{"n_layer": 13, "head_dim": 96, "vocab_size": 8192, "tie_embeddings": false, "parallel_block": false, "optimizer": "muon", "lr_head": 0.00773, "decay_fraction": 1.0, "decay_shape": "linear"}
MLP neurons of a small language model. Each row is named by its layer, matrix (gate and up: input weights; down: output weights) and neuron, and shows model dimensions 0-95. Each number is 500 + 50 x the weight over its row's rms, rounded and kept within 0 to 999. Numbers have three digits each. A neuron's up and down rows have the sign that makes its largest values positive.
After each neuron's rows, "fires before" lists the tokens most often just after its 100 highest values on Wikipedia text that the model never trained on.

L2.gate206:502508548380520466470510505484457511566512450457505461412454509482456602536481468547498538445459548494455460425531505487513603568537492483438637510423505486552540576548519527562475619436575516523510562470522519497492576558435467496590479556455504527569561528455589390399483524426543406578
L2.up206:573517477462503451440538393456464497445472471565453500509444552439541524506489484627473521579557490519489368535552525514488500455533486478392424548542452479470495532427519466520438598472537582499392385575443569455515481481519490605532523490472413474516527611537498505544571381532565500554
L2.down206:558519581506562487496592413513401497475579521488503486437555564434521592506474499499457537527531453484464489439420523521494560482531498564425584439420523483419565579519567488516547549571538529554551436552486565409478546498454529476577434553532475558517536533452599486594490430444437419528
fires before: " |", " \"", ":", " Yosh"

L3.gate347:488510571490428564562507495553483542491491483529496474488443532450501544481512544491574521474457391522540485488527471419573437558487429503505486554496535502490515496637482571372441533598456492528425509406499486575516480519535473588512478516590486474485453509446518531474490524539554444573
L3.up347:579553430488425481529503509535480528547466372591447476459487536411594524470465515558492562486528481522554548552488425505462483524554523530449499595489529509504471456517485545508516468571471488560517548419534491426534546421563544473574449545500426520554473552477518468484438532583560424449
L3.down347:468506599525424454502482484475526375571537498460503458555477439508544479473582469460562573454518402508486509479473559410497505483464484657520525495600506508549475511414582471528580515514425490457603439559459499532547570482594495498621474437563461440484501560530459527544553458487412440565
fires before: "=", "\n\n", " |", "se"

L3.gate337:529555446511456579450458530591555469558527556522519465452489469504532432476476467571514517601505451567465477551517553488582534529555485465385415498449559545502435514465513556453580446587388541546443432475573450584456539533570428493442515473518505469438517470499453520523394561453445428600
L3.up337:407560471611437456581496441517625534560406480538532484475483463521489511485447522475575537548512458456467513551458413550461498436516489611576505478571542508529505437519538554591547534538458496508539557561433541446434511495431567456527517508484464468494489555489530546499420444659540419540
L3.down337:515507619530511436461519426503567495446538518516561495587452459493476557506480542435605505572491488494459520514482484514477485431506505551555487448491448497464544408549462591477506530529510505461571433624482494439489535408548465542422441443519500354520466485532509511584435481596474447480
fires before: "="

L8.gate353:536541568459414536446529440470551440475519522541476520479564615493524426458540479599392491406451565471470512554490551482471489477543596527461523472565414420423519469556529534426498575454490563497420516442441477525546474531479468561519458531509457470552536515564524506589530477588470492503
L8.up353:544565538480392574474556583442481439496413441471482490524506532421531514440533503525491471549464603516552514521522472442529421501497505510533510463463492587507490491541555513532474499420555492492532523479512490598477595488509512541574444509488492432587455586499416408485511488478504507478
L8.down353:411538533480555424599472492515537541583436543523446518453502494509459423554441467546485439416559436439473605505605515514425453481526549489477501557504477466511459475403541555473593513540561524620389517500510577402446443483501472506504480560504467496437656515525547413539468418619522494574
fires before: ",", ".", "=", " of", " ="

L3.gate365:564539432538473469506480441557502466408546552425479470532561511481516507475502470550573474490431562515457443568503543462637394539511481475432529562582448498497612470498556472482494441502510474466534465545536421441506513537530526522492453379508503495504509487443570489506555484490466425491
L3.up365:484467491504548630471560559461478498399423470482471503593476471551421526619467379484500508514497533490458421519555527461469491541505550542451510497521498494412445453546512513511431533485433555475471481556464567460464569492607475543533471486528584579491512465463455452566587471484498545497
L3.down365:550476521521481498483506560508522574473549404498518417515421560507501483479523569520467438398537555479446523533547462510621429493609529454572492427428524450588549496478411504519499542466475512539535519449539498492531499544551526434465492619654571473524529423530538479520582487465578558507
fires before: "|", " the", "\n\n"

L9.gate249:446496474581530545520529533512468424565543498449420508551539540489498486439504499583450534351563512553454541536525412522529517562594527528567466426486490525461483572440493503478422448511498538507531590553495475502485488489487501478572378567598460516558351481455525493390450508352555524521
L9.up249:363462535508502517440472519520455461494430483449495415610505502501518497462546473482464575440601444496464513544460523515494495459585501434492512360483502482400494526414525530443494505608532567443477505547452411522471516535573509446461513547519381514497508566523521559481526453492448478425
L9.down249:504446553640492508504495489525533462497476565450605481530515454525484527500492497615499522438476526615551441468553495438542476528499496528483460530500487556417499465565493493436518446418494451526585496489496495466530539505454535561489393456434513480543474491524439542532385516496481440447
fires before: "-", "\n", ":", ")"

L9.gate216:573436506465530479376510506511475536394574532503515525522477536532481494482538403534481512578564498532556511514473462448450530485511531521464486514508497513570374495489398616493400488543512479446514482395444486420423585538501455450490469424493569500574448490526501477546510455392531504461
L9.up216:547565505505511442441506408557496485520463543436501535475442530386568577573472484452467551521533593561473450557479498504412454501484556513456499483454462471516479515483465564455539546505511512529430525496375494529484537477500507501465524531548395380407435470505411595477445524471519415500
L9.down216:474558553582483573553469549445496486532459510530543537507618499561522427479546558478474523426538472447542450500492430480474465521408635526559489552511491509518436549482523487426550468525405504467455441421453448545469430521399526478457494508503489512420570457425458423525520426509485498551
fires before: "\n\n", "\n", " Label"

L7.gate164:474501533593567459510494480484478424463473606491457457550517541511554458486416469543486577440594472476550495495501494534506587451566535497473430422561473507528465520509459436499484620486637602498607593529535538459481527553532536499523469503441513329552403476486510486500496534508468566479
L7.up164:462575551468532461453605503417470540543545476482493479518507415557603480528447452469543540493448489551483484522434488543413477565579469547518504530530406472498464485514506448487512454473489525465533526480554475515529559649516607480560601461602455541602567598477496515474459458478446532489
L7.down164:496522543535467448549546407470463477576474600559543490488553540500519398508392494548434497482535509503467510514487478475426587466558496547400521468535489448462422515377444434603459579547483605515573425507526505360485554562476592513596462458519516517522539525498599513478508494523542527530
fires before: ".", " |", ":"

L7.gate64:524537443567534463506457566545506484500564627551586427533522467444569520534542463596496442446470590513524529468523542563512496477522465477499468502487413448469472452505525495461503517501521637467468516535435465580554492505477491499588526501482555520621499504476476534604470567491528502503
L7.up64:413485482496511539486492483624492546535578492659563462440492466460521587436533465453561368463432484553420460518437486590513496465530582500507419516463501511467553550456496426479498465461451437458453416542550557482553552517532477473535514461447417490548524519515499522602485442477385488445
L7.down64:481552537560519539477468530523428460463543576467508411549537484506534417555472600570447496483456585465482365538446407521495543439492502520485481536497659429497499456617522427475520516504498450516475510496540502545446502518467466591467519516561555493450465514396557536560593533432472514533
fires before: "'", "th", " |", "–"

L7.gate178:476457437522474500527477531561572523477513465473392521532444551537531474540511499425533478489565437468572509387532556581502530509475533514512442510482506584462534550479530471514379501613415432496437580515412558414506530486579586481560402579507599402566527488425523509483444536485517405411
L7.up178:496438478486504444554463435518450502466487551497450400506499494456594454549394569611528472447475556501640478505495584529488418437489484477520497523419517515539531501584476453537531496527482529529591556514551401498499508565480462536590449533508618474436496554470394507516496576531510427482
L7.down178:532498448480454560510485456383523542474583539585558431461496506512450543448440516477518542474516458430448506445533584628520562513521546626414525552401500518484463494485535478467536517553535578539456395563535515545541428580438489470466587498502575580529474544584445515504521604510447525546
fires before: "s"

L8.gate210:554505515514567397587450377472514551571509498494466468524521520542503530479430630484498531519447340556535402392462425519498567512483533548537500474521392517628419483495500487435491492547513440477536528492483533493497477417507469537437526419497463557496506518649472559417525556573542530531
L8.up210:505521523455569525571452556480544465468520438466509490512511581559465457559368546402468486539407497510527531553551415459454603510480501448491559593470504573507623463445478426467498517511514469505468556486464500461459400456494487542484466480503448500507516513453519538537521551505597472433
L8.down210:449524459492468448462494424436533526495450485559424411596495408532602522470459613534525425459477523487538483489512481509455587518538539506432458571448443404538492577583501475476543484512476478525492495504508462469430486524436543533474470453567592401594557481534403496575498482531467512564
fires before: "|", "=", "-"

L7.gate136:402461401430497539545413496504475491429487435603363454480488469468516460507502469502448551475544486526536563398566514507504502414524556479621468568540482479445459527451462517504436495510458599456435514411558587546474483468437430466581449611548423448569525508415550437592424457558481472489
L7.up136:531548533577492423571535527444519552508488446548485492500461515494607608534507433539552539496456538599503440443566506548573453587470586465500475535527461500565480475531482467478493536523473504383547556485643511673518528517458462532504561527541485546479459520574529457573548415531461583497
L7.down136:524473427457455588569517483465478454495442430446517631454488506495485461409473620465487425468633546464524525611506469516450455415602544494456469566493427487555521572545488510515504513429476534527585477450500540485421507454504596577545495518534540520423537526458492482538479539465501436517
fires before: "s", ","

L9.gate355:578583500436500453476531445625476539452481582495535407446424477524630494445498517476436507581519500605518502535460484547578457483527490542529431573441430396404450532473473475565525520375483492525567519435548529454524481537476578467590506496452507529525591525566518528585482537534520629558
L9.up355:470520470490555399475538503539518485450502467439483461515401467479451560582441479531510550554565516534571459509484499460458463476541463532452460468596575425484540529462436461452547505522436590504473493524505575454466511486394580574492488468426485418529488513496476546520470558463395581522
L9.down355:538539437484497567575444508577464529439507524461601457421516494382599471499535577490448526494571581515563500518531498527513523504436491613470577517490479429475540536487468510504503524492521501462594463590502421458483462485552508389555555473466435458610547404566459465517479510535594557497
fires before: "-", ".", ":", "–", "\n", "″"

L9.gate125:552488500500495465456486445560476560585484497543425469476511533471515545488612421538494525492481463529492499486526490489442417513525495511492545458466574485451524459504480526543518475558525424570413512535508499525511565435528448523525448452476470458445486524454546565411483400506430490612
L9.up125:453472476449537599475468590467493479433527515535505486525537513389508590556506451490498461451501511650500426493445473499541511458538483558485598465487488500566464505536513462429419548492554551387523520523560459407453478448520412541492553491483527557503519511535517524567542516501593493464
L9.down125:505481519485427507487563530476482496507426459475580492540547368529449593434451569475512415507456490442510481558580531535506450592485571452424409481480568489523474508510476501457623537430484562516486470544454530572454538466514415521458528515536499498441521455444462484625444510446403544479
fires before: " |", "."

L4.gate120:477464454486477427548450426509521490512583524478526482512476525513556557519436476415506550436422496487294450524397495555451518510540537505459500391558480492439409513480470518463479477447500569505543535583460502517548535507531461398449428530460513482566576475570421609490510463518423581401
L4.up120:507527497497470507542515514588516465500570442505458522525462591521430478562429408445511445524442499424470519483530544402474576495564520468512529517553388557586485511446510463408412495482396527535588494463533537418465507540482476492448486558485493432579535526593530537522551501491427544455
L4.down120:489443522567456462532470474524459411479467548475479433525446522535405456520465472571436501465555526482435581428504530588581542592585514551530399516450455406390483406499496512474509490427460435434465475580491455471538488508544511524526439494506386516515415510524461505465464476521493578471
fires before: "-", "\n"

L4.gate141:467572532451451531515472549575576525455607497523509501511447433445502544469455477492572501469544520580423537587456493437527502581513444521466534519510439512464486409507491497478502566501488494402473485538518407509398517403491514486548485524516590423517452499514475444419543473442407453557
L4.up141:580462457486466499495600474470542466397430420531604460543469480562404562525477568501506602530405499540500472504563510535635586474464533560561459501404449462484539487468437484516509560535434638543495520518454516511457458534546483500503512512560459553555501619569453531456461594482487479527
L4.down141:383540525577532441486457453495510549564547482471573549469590557454507550492498486493517475464561476480463488545459461485399390581471464467452568523573478406510494440433503507488458488482464425481560468504434460555528486490456502533552445568561406391474550458421505457458500420477507450494
fires before: "=", "\n\n"

L4.gate21:562571489489491505621509475515559529455520512538529479469491542441540483536401500497492570535528558512411442647483444563448549465503449531489588521480525450469493528490501477461391519553398542532474403541466521475519592499478476467347439488474500540483530467633478492516532524443515544510
L4.up21:569469420447586447476471511413563533545434512375488441524502580549489474543528471398465531460439433467597489472425516507414496431398456484542525583511503485526490530512516464498494493486504466448476486517454559415439512473499557555383586480450508555566447474422507452476504471520418571561
L4.down21:482432567442524461555558460548507511511500489520597499541523490449500442543561438540626514456556402524483444581510432487449577468531544485492480477494470508603576629539425518517493490496404485481444560489497422509520472453528470555427486479490453515545569566546394453580497491441450518499
fires before: "=", "Medal", "ol"

L9.gate266:523518483446535470499515449465533444575565552585523485575486543448477517561512451562485472471561460510528539396521502571507362510536505476535442445540450452433517625594522514527430564455475511583566515440518536485475552443417450490470463554448393539545594433536452512615514405492542543527
L9.up266:486428499556500496474544476519504438544610467549515452458430485560451457432568372443515454510530533582494401495489529521491463545437521502524559492495523484547557537534461619420505417465488456535490497522479450471533466411412527580556548503525524379546554512637421437506442411536410522500
L9.down266:612497546499497443549530499466523540497475468416470600480512500467525471540494573537516470499487541445542518479561497495467626493464507459559490473508532503520516405477459558549615489572438544435509431485440491555485414580548555454506561425533516505462508493555526479458522554545493518426
fires before: "\n", ",", "\n\n", " |"

L2.gate340:488450533545514544540548477526534460549536544482502605525415394531479525379495505445630554429444463527510468566556484502479496494477557525544568457545543482520503503462553466316523479514459538562505499588508556469509577457485554475520541585478580432533530465572510515570436543481383528476
L2.up340:555455461462471600606466447594470436542530524559405473494481515582396539546486548522518513536419506513510552538519586422511427533571492434477526512506600536448501440465499550548488554499492446450510565457458522458511489542502487545500417528415500512422513510549460495521471570586450509519
L2.down340:518481470486526613499407452620509530426602504494408534557503456527404532446536559462621483408454551522479551511528530513520500509512477473477511404554541458533515482529446483524584503612419484470509489564526565524488577459570428541501497469501474447412452483510547486450488578490445466542
fires before: "\n", "=", "\n\n"

L8.gate180:579476472577345483451433485531507544472589529548575524488414523530398465471413527471532576511519409511517515457597535525509462502429524405482453466586445423551573465477510500490488614489489479442510495504520486434540501461447546540560509574510577543498491560549482502456560537526449537627
L8.up180:477507525492448436495448484516451516430519506489526504535496531455540451544358564507431542479573491578508428498574514429514420505590466584517539563522566430481522466485436555452443543451529575538494506461494491420507456546435539441486477478478482462462519501413463490611510497495475442467
L8.down180:503528397566492503506508531609480506498409407479505542530471611415443403469459525507485604439495553408536454500503510514437525495505434451491504526553539486496500522495516491529584587553472508541467479473516511472465483532357557485516633513546467557391513543511498515544513583464442494515
fires before: "\n\n", " The", " It", " This"

L4.gate225:477483476504479548504435534542471536546585552597464544517463514587428505471452598495585578494522494498499550487443453441513531559588537526504437510487519496467468382514424569506637456497501507427576488449557578489466455480480476427482504596478509446444510493551588552527430463485467470545
L4.up225:500490446448521511494446532481515482452513449543471497571446414522462491566519535548575592442525582497503518501511629492530430399585509487477483574485591440511486484591479506550538544492495521523444547432507613542475441455486552431535527546463511408524483554434491551465448556480561430474
L4.down225:527482541494459439490485487434456496435515542480502566556492491442507536574526464419531460514527604537508488441434429402516506488549554516467528533458484365470531503429508652487513476498483486584441515530549539516531563511470485550412504501597468509487564479464507502498456517488530471535
fires before: "=", "\n\n"

L7.gate330:556516435482401509554415579471570571606471528647522498504485439483511536468528538451431525514448471514534411448435560516535506531443522462517414511528527442604545550516542577503453495531559437580486501498514485466505467500573470488473521512512528409577516525422516515472499500441388447538
L7.up330:485551575542478451474495535456486455506481508487464626500463476539525546548449525522550537580538641479482535455484492480458620545572535450437500350453505456432474472359469488516570461592539417565537522486522469503446577479582510453481516469444573444513531503527428421492504453564488411535
L7.down330:528552497474459467515532458449607548571588490564527448582466443537465480523559538463371540506572517526497514384383511454531553498529512536526496486556598535538629538522459476592453408555523452559468536475483548459495537521614562497409527523471444461533460446367508402492571452534550575503
fires before: "=", "pp"

L8.gate76:495526517498511502474544491513460482517462395489515554515531441453466474476529497481513438540489510481535433518563453516529542446530518477495488505469535452485369461559570511514450439524523530634506587418506577406521530575431530482526489549479530464559529512487573481472526601539496497611
L8.up76:474537561493545443509529503467546478484555469473527541443482474467491531521501574556452523509383581570539423502478520527472510477496498549457602518468467433560503512437483486507510495503516577502490504354481511458518507583404542449475481474544461505444497460533594604445508503557416491511
L8.down76:473521460491572479459541469544502481450503522551528549467467508543558497493551506483448455482473444416434514425522372553490544532457492531487472510498514487442445609502480503600501446480509408487480461486456528485516536527638533556539471474453597456527548504407456479503465655531539464558
fires before: "=", "ed", " |", ":"

L9.gate28:594530481534569477586486437508441471478507558456463454604623485535536426521516600569509489455414517536459446498454543617483619473530504437502512558431569433437456510480449439476468443619528456528603495458469483502469504522538481412472517459445552431475423501549388514463526488483548480481
L9.up28:466538463485520434536517586513464434501446460575478483496425505523479425608467487337557465486485466499487486571495521502482486489574499450412505468512444461566500484396554641441548506508551431578483511480428547544541595537503399501498495586432481558468506485536540540515508543533429473484
L9.down28:483512475539538522595550574436522458444483524479491391512496479504510542438522509397497495551500491550488561543403494488415400398508512539498462519439476472402534479496465593580525455519525489574438531553479466553452511520619459462431402523526472440472510487473465477564475398517566518474
fires before: "-", "=", " |"

L8.gate142:467461416453449525456453492534543470529523425564578418513525639471489521504497411455474523547555560541543545468601536516555580472479488465572435531434500476426488521448482489440562524405450509520464463551616471394514481434499496431494502577418543448497508535486451431436478551467498494518
L8.up142:418520422504500554631472475520507518503585513534485490524570562558394547457517513476487660480538458516557546468620476506520481562492429528460489520545447527553510431508441540561476575510526469546493492495560550538558448486455479524455481518457570507494502545519461525552476549507517473482
L8.down142:533517522419544508478428492414501461555542471502508518435529435439519421475530501493453410471492457534502426538529584551523583472467440526548548535526526567430544501388508521526492496493542477443490396514442515472542470523579553509617492538533452513498452508564554498509490563471516461619
fires before: "s", " |", " (", ","

L2.gate57:460531479455408423485460516423483436493504450535549450546466448502536531494543538545398501622490547531630543469494525479557475445475494504599471489527486524431431476496438530493466533518480571508542542476438420477500474424416434476542549521436467307507544488510429465558458547563520492547
L2.up57:456566520488492514494497562527575432471513419529499484534546498436514448495467538513339470555529574517509538553489536499533432417498453570585429455497499462485540480459398524475495554476507508556493586467452440447448464466428444546486529420445398348475508496446472494499510423592492455532
L2.down57:490529457484576527594461487480470507442447530494526493353455577485412562481473448437594490399530483542466473585434455426467519530535592506528539463426442439511622547433540463530610403440414469511521528409479526544502567556557447530516465421458547588510510437476520524495593444461517494384
fires before: ",", ".", " and", " of", " to", " from"

L9.gate117:333447554449514490583568423519479435537573540430462526545536421498510404522440497508425605438569571584467495512455547461490435589506571510524504540583512474470444551557527553426575477508553496567510528423459503378470519501393496479530439507436537529493528578438553517556580531543572539551
L9.up117:505506445501566474471465437420563509447469520524550361456543527519514608426417529409440440489512450491484448509386516451449433522479550449433483534624518458474425490450497387516500418455452479539450478425446567442471459537476479571434457491447564497463554498581531531423508488540468435522
L9.down117:491520502466501550483533532483469465565507460476384552547505521503527520506535449514559454520512507538506417509483368523554543496452460507552598564401495496591507529558547426581488538487468444499607423468434520554565558544524460397579528507508523437560462426456475498487402518568525511439
fires before: ":", "ing", ")"

L3.gate13:404521568489458478570553528433518499536514459505537391447515536434503440589469486450480536466412493487517479465527444559473555612594479468566440496569458551498513428461520428391484480418535508542600608413500472529532454480493558475489479404519435535524590470505497492499580487445508521443
L3.up13:457542495513472473461520538536486464541514427571450462472513440511525493526479516495551565433435521465470556523496445524521513544580401511468431465497514573475475507573449462478432470553492567604436479419493522483529491513474491468438472474582501417444596406559478471608512470467460574362
L3.down13:492504521614496472458572431426499398521499479530464519407514502441542458542561498478504444458503456473421453487536505545494533547510517517475433586509453527494503533487448501399494499443570458576493524506518464532583533444417519544462502434580459559512517522535394484566457492534469456490
fires before: " |", "%", " (", "\n", " −", ")"

L8.gate382:484567491496472534517556442499510506506495582534423490607466478480583389471429481582569559518497573484520383443456472579509532513437363537557483542544452482585476608461550474457517534507534599482528449546517463422485552585446569566599562540486426479492539466503467572523490473446504546538
L8.up382:436446515517472484453507545566454515548430400405496540535473582478517588402515427469503505490595508499502447492494462621600585491435474469437413558551495543474571539555502533468492504562511550420440448503500509449463609533475613579543497490482423515509476445493431564494533474550508635480
L8.down382:511500562420564386539545519551467471555523497457492494442496494413454426494518565553505438484510532500563475437480553506602409520506451544526466472541548444544496506339405446487482483498508514448534413539600487516456472528482533643540456476448461481531566463520454566585513503504447463509
fires before: ".", " \"", ":", "raph"

L7.gate45:505544503494464516581429444479542461488401470484437468448487465541520460453476492446472534556564597404481484487491520511464560442554485537516496463464504422529509592508566418503475461554606455521538460483476530423386467498466545560408483526478565533469586469444545483431486483489466473500
L7.up45:477523503378438505507514484471502489557487521421459562516471548476563502478407596569563501574409500517487528526443415477448564480402491503517405440474468490503537452390529477497521522519481531521437518437603484418459480508453469508475569510516507571488410532485544470490492518502413517515
L7.down45:508556492432428557542496387529518442408352522487490439532510534439415482519545509507539470530454527534448466474457523472496510391452510453581504467463471517503490495524393411534446521563466442487405512528513464494476524522499466483507458443520430457552561472468428350518572465567449481470
fires before: "="

L3.gate138:530488447550512458466496420556461497620610422557582454466610478535475521441457576470478547479508441571569576552437509443427495618535551481549515393548541444545557464502514533469425436554486493472549499429473535465460450409511461553501497503566487455508490504527509381536559502470541505531
L3.up138:514498472556519562501494404532443438514557500527570539448550537527523474523457511479475434524540491581607499556476572509506538534484520535432533532521555450506525547492424441519496532472534548491524537462539517557431606514574581576435500562504404443500511554505441368471552559429454460469
L3.down138:485522429577501442537509424540574556557444492481564536547540516488450419461533560494479498511464562559542440468565484436524543481491522487496424502606537442443473534520565568493442553562456375496461467501551488448530490526470465513531573537512524562445525535518495509523507482555452417547
fires before: "\n\n", " The", ",", ".", " In", " He"

L9.gate290:451476537552560599505515451496501432461500514575430594463537518573441486485467459469485615572512485462441482457515460523459436473435423469514401434552548431499546576519422467470518445557517526571523499497499530513383566497430528451483461558424507536510557613503565558472514457469439527480
L9.up290:436500448533519483459467437616517422490427591557404505533490548496479568494515581422493505418521461463510498536568500473400462478526531450547498486515640529455477509484458529433546444469507551495549491472448517393388398421510471523434485507556437407580616481476528522449470460458534533520
L9.down290:463456573430391443463472479522521497517545420522499408479491518489467397430473511459492506427496570511443481497537507478556498519532469598489412551487480460393491529608471421554517524522468415508452491461478491592507569544461578557495480435410632533540425512512551484470489566513467470579
fires before: "=", ":", " (", ")"

L3.gate180:421500543457519373524519497529510550539547461503451425525502465489520472456486469350429605468521465542450481351470385505417635524543520497457511406511516385511490477483459483460478424487471509483608473508472547432506531516452528556458533443469532495484517532582550469470479503491553510433
L3.up180:482466389506485470491514478545542495479616449548404515530436552505456426479446563460496568485495536489541535508466500561435513518540526504465510462478469330545547476530428524529522464439472487462525413452469602400495507526539442461500564434449458542488442554536577562626526484552541589529
L3.down180:473477419515517560488435446424606417375581484476465542523509518392404556435561456561452446532491486531381533493488534538489530523463374480523521561464561405439514456407467542534515501447488487497461482544543438543507438609528449470438505561493415512515479510438490554622465540533568497492
fires before: "-"

L9.gate48:525500482469465478537503386571541534556482514496485474520495568472496450565434531492578472474506523385508531504445553538494445565524530523535468370473457513428512619607525491520556459490564417561486478579535456463442507478537360536465569442452475542485471446531544506443512492509476607495
L9.up48:512568579430472529485534497538452519520551435396436574566502509561424524481520448480491561597467420460476465535399491474487442454524526545526456492479555442484477554436420527592473495587471500493459427502405511528476410568523582541432516467501469483480437484537476472486491443453440556449
L9.down48:513527528518464454582478464516527465544538461484527448481504490406454522481347499476579485595499451462577453546488526444504421546487527535456490492477440510474503536534467629496498510511482516527472558512482434453553534521575504561477533527433579544476441531471412431461508478505526534604
fires before: "-", "=", " -"

L2.gate361:448491534577446486490529468532457595484543494466577550531502434597553480453492529518484578488449463499561453538556471530518497521441488517606623467544549426481518461450521483416605458472461528420599438512612487572420477567526512451444451455559473473480572430470460548539550460544480541530
L2.up361:436419497488580513541565436512543543477550504454535518523452460532493564537536456567455586532418569490483519577423439524476501478483491518485638506509502583396462457525507462476498583429575609480560495583544505532407546532509593459419463526488408539503546467522400555586493479545516506499
L2.down361:454527558463458544529521488420542491542509454399564580480473504481475490545632506501531537540495544540592552439525474459450548488502508526478482546472442617487496581482458581522533503436535520491451467564584553566542461481389464545565415487530464536434476506474517611556461476437486466482
fires before: ")", ".", "0", "–"

L7.gate202:457463455528525455472429491517554459506574519522549512541449576579385617531487557487549493459478509533635525517541575435502426506585523440498488535624456465499524587483445573563525543510461435453565509483515549537536524520581536509557417539569487417524473499536563406608534495542520551534
L7.up202:496468518556482463362477444463507575421445504494546483429547550476440458506496562470428489616457461478529546556486433452498438472540509532601519517560521315526569506478412533457537516502485533455403535478457528453544470520459432574528407605462510439487614469536510480471405601507385505519
L7.down202:506528579544504544542466578567503496588454421513587420470510462450492452442483468459480399395621455438558492551561542513427449513559484591483465515573500556430476498518596532454482497427461544520447501580508436465440570504477459528575502565527469484549518553564480472437486512554534522497
fires before: ".", ",", "\n", " and", " ("

L8.gate305:568545513526468496516504451533508485497467482514403574512454565524506439499490466480438553519443489498399536451406486517541542578455397494495526469504483557413463374568537449483516553509384397539561513503428391498432460518499470419506435574516533417519546478485471597542442459517515460515
L8.up305:519531556559479538484483539429455477468456597532485505542545497482430504515483528491502461428487487518505498582547363490548446463475468487604379504554527548426458483431551518493549510377422571528520450565432463489553406489480404511530438493524563525502489447452456486507428474499519521561
L8.down305:524567563482511415439479467456380575507521451540445462503462460489543529463420521503469453578410525519649500538482443471436619577409487478581450390462510516447465508510414526403556502510474516454520506519495594462479456542460459457436424455473579600485474482427454453507449485461528554442
fires before: " 0", "1", "2", " 1", "0", " 2"

L2.gate210:501503531502550477551502498539503541523484540525562467571563585550644552514291507492506570514513512503505480514511439481521440432540440533442476481495426449468434474501534497501470578549541575511389414492514446653459441468490474534580545523473502478505415573492547551471567521480533460526
L2.up210:497520451422500471539485467555616474478448536509575485605563446591556521461425529472512508579503528463523569522639523480549444390459456519542453462495483524457434367558434459459453512528530564465490486535516455547514487490555502464588465507485543432495512505592486495584486533505435438562
L2.down210:537538446542551475542556467532486465516516489454585542535488528492493453489370544473523572533467538486548556553554415480536403487483477397514527472415413519448562443426505441443481570504552500465445448564477526514476578482473546515564501493500486477513362441485423513441440524497535464460
fires before: "=", "In", "The", "On", "He"

L2.gate354:521506504475541510406507492478598466443624534515427490524556571412487500441570474412462530479488468506499486586468563470499504472474540542550527547394548508569469526551485497478423538426550542555496524512528580432545527505509521560503534448633486458518564521400523550519538461514444494474
L2.up354:560507512445414466461494498510552452528431452515399425499403521560424479562427464439581600531462472502462536552577505501531554545514553544516526401430437396506633555530558523454486575529466553561448526529503616427466483541517503587455536513463516526532474478492493485477520490536528517471
L2.down354:524505521486495435386508460517531421565448498487497502531582499398538529538488488446469544473452537507461433446440551413431598559497527597543551471469551420514474499572497447484468509588537510485392548562465533447472484495518527496534539417552402523514486566446426513424559508543514551565
fires before: "=", "|"

L8.gate240:433539516489544466519416510444449501532563591503463565538530551607592529549520439467546507532456431491512486458494477480533445499465514468489447533494536452585444484567476564384470466475528507491473468557527479445479519493454480525403501490622434458462565622566446521498523565574454393462
L8.up240:453541474500463470545448505453454529530449551432526447517452523511518540397483517454522513515484462520637396445514486576436549498427551514548491539480471520584498506495429542507507454582379463496548536442564473485599459417493601471529427452500537563514488466518527455541474489554580515515
L8.down240:444563486470441469525426537518453554497463432439590505465522535503499592506590479475469554560483542519579486435548521403417471422512514504477429574480538516443424487558444519404463437505496474501564575494460538494503507445511469527512475600508444540541524485535495480544549450502498518496
fires before: "=", "\n\n", "|"